{
  "n_layer": 14,
  "qk_norm": false,
  "bias": "none",
  "tie_embeddings": true,
  "parallel_block": false,
  "init_std_qkv": 0.0361,
  "optimizer": "muon"
}
MLP neurons of a small language model. Each row is named by its layer, matrix (up: input weights) and neuron, and shows model dimensions 0-191. Each number is 128 + 24 x the weight over its row's rms, rounded and kept within 0 to 255. Numbers have three digits each.
After each neuron's rows, "fires after" lists the tokens most often just before its 100 highest values on Wikipedia text that the model never trained on; "fires in" lists the words (lower case) most often at its 100 highest values on Wikipedia text that the model never trained on.

L8.up839:145125085157168119104150150108152136152136088118163153155164122100106134144146114120159135098148113160104102135112138165111115164147155152096105106112092146170082106097138134142140134143153138131120112129079149141140099143164148130095115104194116141124069146126132131134157140100127133139108156130087148108108150178116090132127133116100087136110116129148138123114169151144125115113157089137121131107089135100118172122132157140086141148167143171128144103141113113133130151153119118158095132131130092133084149132121078090102136104121173090152104126156145128090132175134116099087
fires after: " of", ".", "ed", " M", " had", " because"
fires in: "that", "these", "the", "of", "many", "some"

L8.up418:165094181118164134139095094115065095185086104143111112121126134165108141143096119116129132142104098147163146150119127135140154117135168124076119111113095132110137106149134158139146109156124128104105177151157150129103136113149172106135152107129133122107143132115101198111153113136147139110116119145146097141144170146157129124159134118165114155131133170119130121118128101136081144137161106117087154152104158129108122106142116111115095093130133107126105174117113114116124145097099151083119121106115114110117104153171095135106113131122132121132170151190164088110115148072124124114
fires after: ".", ",", " He", " he"
fires in: "he", "has", "had", "and"

L4.up610:122107149198120139156158129122109108132095103130085174100124109124126119147179145164112124106157122124132134129161118160148125120108126154173118122132123179144094093133138079138144135173126146155149169089106162139096171126136120129111127130093135123183114131146151141113168135094160125141117137127115142152142096129085107095083133163147103113117095119109155091137173118123091119092099135090109115143091136152122121162130163149122134131110115088137102160135153127120159177104113103147121110145129094120100111162140155140112101119113076152103146137173153094133107109107134115116
fires after: " the", " of", " first", " during", " second"
fires in: "place", "the", "united", "country", "late", "time"

L4.up674:116149086153126123118109110122169113139148085123137188121154162093168136154141138134108128144128134108103137105133149123165125110113120153103134150135143093156153132119142084109159163154149110165105156136102124105104128100165117132139111142171075135133177152121137157116104152104093140154111154107152158135116158089136168106155127157095130124137140125084120106133137072118121114087135097170118100119121124153071125113132118089072121139143114160160145133125125143151121106178129155126121123131155143088141119110122128134099103154121133145157092135105122104133101161074096112188
fires after: " "
fires in: "7", "4", "5", "8", "9", "6"

L6.up349:135135106152171156081088090121166143089128112106143100153082121149133129120143099103109108144131126119125128163081127104127137158151108126132077128110111095123160108115130140164117109116136136110120103126132119133151086107148101103139108102108091125151116152139117123146196108135136151141154064137154123151135144149188151117100115084112097107142093147105132149130117146145123137164151159114128172148136135127118135121141124096097137138101177118113138105118152115115134080134141140116116126103124103125092095140157115189153153147125189113099139179162163153158093167124154144120
fires after: ",", ".", ";"
fires in: "he", "who"

L8.up686:122145151124152141117095132109134161121136147147103120116139118170110093141141152128152120095080104152115121140083139184118090100095095098098126088148113131112166095134167158146142116167111102082142121135148086133169074133111132158111134096104140130150149111099138130156114090112135160136143165118128149136149110145109089185120099151158128124147145101105125155123141087131091158108135174139139135171114158095121140130151134117133079156135149114106130111158132102128088113117155123098185120105143123123129148102129120123110101146123180104094104143128099123130185144124167137102
fires after: ".", " that", ";", " L"
fires in: "this", "these", "the", "large", "both"

L10.up659:107090114126129155127142146134091118132142114145126102123092124121087134143119147192165109142128151121132087111099149132109105121100086101131137121133158108141132103098091109102116140112103142090136108140110117123154137139176147125113189133126189119132133127113092128151114118149066177125127175131147155137110157115138161137139129109114109104105165160166143096143109151104113172174112142116144164146141156136134113087110157085133118113116134181085116092076175129118137135156083122116152100130130113163135141100142162134107177132118128131146176155133098135129125126106141117101
fires after: " ", "2"
fires in: "2009", "2018", "2008", "2020", "2007", "2012"

L2.up128:158169087167131112130145153110140116142172098111129138127151108118122138087153175151119116092145172152107106143147122158124100105099115133106130126092122083094114116195109125127162139101111153131140122146141119085133123076139134184144143123136114149138110098109090106160149135114069116161129137167156125164126171163092158135095134128170154112095150106137158125152120096091138175101121126173155107111129091129118133147108129149141114141157122139066115125145076083156130108123111128106133114162094134116122111135116121148125135159154113110149114131142149147132085143138126124114
fires after: ".\n\n", "\n\n", " \"", "==\n", " ===\n", "===\n"
fires in: "in"

L8.up574:096117145125152140120120119115125147169165133137091150132162120114091098106180120135141073162148134212058155124049135137114091140126136151118096130137115130164141110154141120140155139107147156090131103108129122141121090112119153129108093117104126078115146129092130130102121135152170172115155116156094142151123148120132125142143144135143121132120114134142111134167147139154098124134120087107084146095094121138106092159114148184078185123143130135123121083146117101115135125107144133149120139108126116154101121174145160114144132116115092139148099134093146138119125121137138159144
fires after: ".", ".\n\n"
fires in: "a", "the", "by"

L2.up153:119125125136114138161080131120160157132109129138116155148103121125113115147095112140117121100174089062141106175109149097135157095102118120081108135134130124124097131113101137125086131144116121164132123115080135107089160135148096124103166165136163179077062125139089129119091105127132129096113148107106133125160135143118111098150164141138157150124179189138130115122118129133143153145140123090122173123173133136110102149106099122143131135095118128151138144140136147093096143142113140147109141122149111112106133128114123122172157153162113150143139149153138067124151201115107130114
fires after: " the", "3", " his", "2", " –"
fires in: "first", "third", "3rd", "23rd", "second"

L6.up156:122111114132139106056137138129120088126109132118148140153119103116182129128148137145123100124094120154126154140125122094175152141156094102100101116119096141120137101088124156131161135078111083144130142123126131129105125134152167135145158121153135108121104152128132121130123177094131108111107142132097117163144140149137128137162135137161088172116128149127125103135119146147113096146136116082122119171107143172132114132140122193171144149188167109109128139157158089104132145086150115150110124159112125093129170090139084103076178117155108131156111136112123164135116137107149129075
fires after: ".", "F", "S", " Al"
fires in: "during", "as", "to", "since", "while", "although"

L2.up487:117164104097154098111095113101130116145090103133118112111119094136182120147150107146118111153124111153127109166145159133168126147117131122102082116111094166141126120158120143133122143169140125121138128093153119085112108158092157124120165111148159135089147131110118097189144157135127085121122087101150107157110179125188140126161080116182105135134097122094170147144100134137115134123128187144124127110110133129105113135102132123137113140174109102142140136176131128051148132083146144150130116140143151149093143128147088100109134128165100134119117120149146119155138102124132148151
fires after: ".", ".\n\n", "==\n", "===\n"
fires in: "after", "on", "in", "from", "while", "during"

L2.up697:167147124152140113146120122111161109131103089132132114077121149124105103107136121118196124127138147134147117135122169143072135141088094132109143139150104125131167154118150127139122066156154131125131125097110174144159154148176168128171156163146103107138157149126141139118136138094141123108140143146100202140124129156104133094123116145109192144144152131119143075100075092120134142136131126096132138143119143156120101097133129132067112133104129164142156117150124124115160115131094123095059104167125132120101093131157107139135103124102141126131128098135103111157119093138126119103
fires after: ".", ")."
fires in: "this", "it", "some"

L9.up622:127177134158152105109107108073119121159149164086102108165136152096108120145120115121123099106119123152107145141096148104142139148158116108145135144137153124131156120115161113154106126112160153128132142116095123134161099090126143170158158120128131075152159175098134128146113145068118115144151135178159079104075105125133063131103132144093103089131123126128141155133137115118116125125180119158140138117143132124114116105104140152123147112124178182140140135151105107103111108119116135120133140116122101144101114107120133122149149114045154102131152136159121136096156133059134110143
fires after: ".", ","
fires in: "his", "this", "but", "he", "who"

L4.up199:137146124131102126129093083124120102108131134137145163154134164093100105093093142109115184166141118149139137151141141133148098151109121137090142115152118124131143135142127127086147174152127119132126157131103111133121162118118124169097119120159106098128141179086217116121126159144115132135100159117130133130120108061171112133159112158123129114130144167110162120157129073127092130106104143162154090113109135072112097131168104091133149138143106140147154136141160116157101135128108112135129125128164123181119107109069133145112125125151116102117145153108099132125096158092121140095
fires after: " "
fires in: "7", "8", "6", "5", "9"

L10.up696:152104141141122094111142094120093123135140094154121136126113174153099121148137107156130132133101165113149144125118135123120137149166095108146175124133102147103127103140133128141090129177123158119156099109140111130155132135121120110115151145071125128151129123095134166124152118111142153128082146135165122175116111144117159141123068125121097138200136114131177123115148124115124088144125122100130122116083105101152172145125134112173096089117143112134123141139092154125131130087119107207130122181140151147088149094100145155112111143085130069136112147180116126095124154104121119119
fires after: ",", "1", "0", "7", ".", "em"
fires in: "who", "which", "2019", "2016", "it"

L4.up207:128126142124116137148110113122131176124122124122128090083120128138153149133115116150104085150139137148148139157118137143131114110111112098099062132118160140121087147176109122096144169126158136138080125106145167129091119125115120122104165125125171100126098155143124144162184117125126146131072108144097158124111136116122166118094129132113164143146137167152140123102083118102123145137121165116154090133124085113157154179147101122145112129127132153117141153168135156075156143074139088150104136066106110099133098099145148095153095168137110122134122114127134092153177112130110144131
fires after: " the", " his", " The", " His"
fires in: "first", "only", "last", "final"

L9.up691:133126163113132138168147099123127145131190125123077124166126116116119056110109156120112127124150110119130171117122151131111109136140129115137156107140074123122129124145135153099077168108147134165123143104114115098148098126122186195175158129129122143138139105166150139099158106133159135087120146120141124103131130107128100115098170096108082157106113110148153130148089167135105125101121145121124100109114156091105129114114110155135126151118140088121131123112138137134165167171129149108121156094134168124112133115127152152098164163125113152119077143178129144116098103121177103106
fires after: " ", " ("
fires in: "0"

L4.up229:150104142157176136125115092090142117097119117128162143130164098105186157179112119158105145160148152100144166154089172113104121101146145157110084137153125126153126152146119154129157142136097118119120112114161116214111099141128068123141115130122122083134100115118146140129141122120121144122132105165114121123109132106125092137144098124140140152145136127133074126152122102132130165142099137143130121092078137157091111123127128113128050101126145118134146159139125137154120131111130124136142103104105102095192088117102089112152139145154125134126181159132117112101137123092140140113
fires after: ",", ")", "\""
fires in: "which", "by", "at"

L3.up7:112135138155154101116089167134122146128126161117130133115110102095082125154166123146196112164109129140107149159144154110130131159113074085122154122108087140102096167062124131138123102120122114145155110140122149148097093117110111169129121123121145143110097107144125110075140159147135174131118132117118117141153106125113133123126106107146097134155161142175143080118098111132136076159116143164118109169073158099133133106131097176150110130128140126139132142155105118132151065123159114092115113172134107104152118149154136188120161115158156116121138108129122167124120136132148125129
fires after: ",", " in", " for", " of"
fires in: "which", "what", "where"

L6.up566:153103157116124149122122143158124147154105125101113111130142119105154099117125110136137180142154103131117156094107119148125120099175113147133101129102092124131132142114151170182123117135073119118107109145126125127141124111109160101095067108120127170121112137146124125150108149154134113120111103158163096104119136185096195134139078113104082122079155153146136123156143132152140169121146113124111190164111112127131136100131114144108067120129142146137119158147109104132109159138150180130121140070132129128138148164148086168108146130086142132109085121136158141154128127150116121087
fires after: "1", "2", "0"
fires in: "2018", "2010", "2019", "2015", "2013", "2020"

L9.up577:128157171128116102120087138099116164100179096140136108108149165143127087111143114129127126138126144117095183146128139172143170136111095133183127144152108134093138163112091104121136121159100140108136128108152157123149119101190106140149154115132113101095113111101123075074122097133138166099104154103166110121152123127109130139131114080120117141141140138140140127187103120125123121124147155117137106140118119128086114111105138098099107168082100127119138121150168121095165095129150155114114173086153143111156114139110107134121172142142096145127147160150148150123136180101121131103
fires after: ",", " al"
fires in: "who", "that", "000", "which"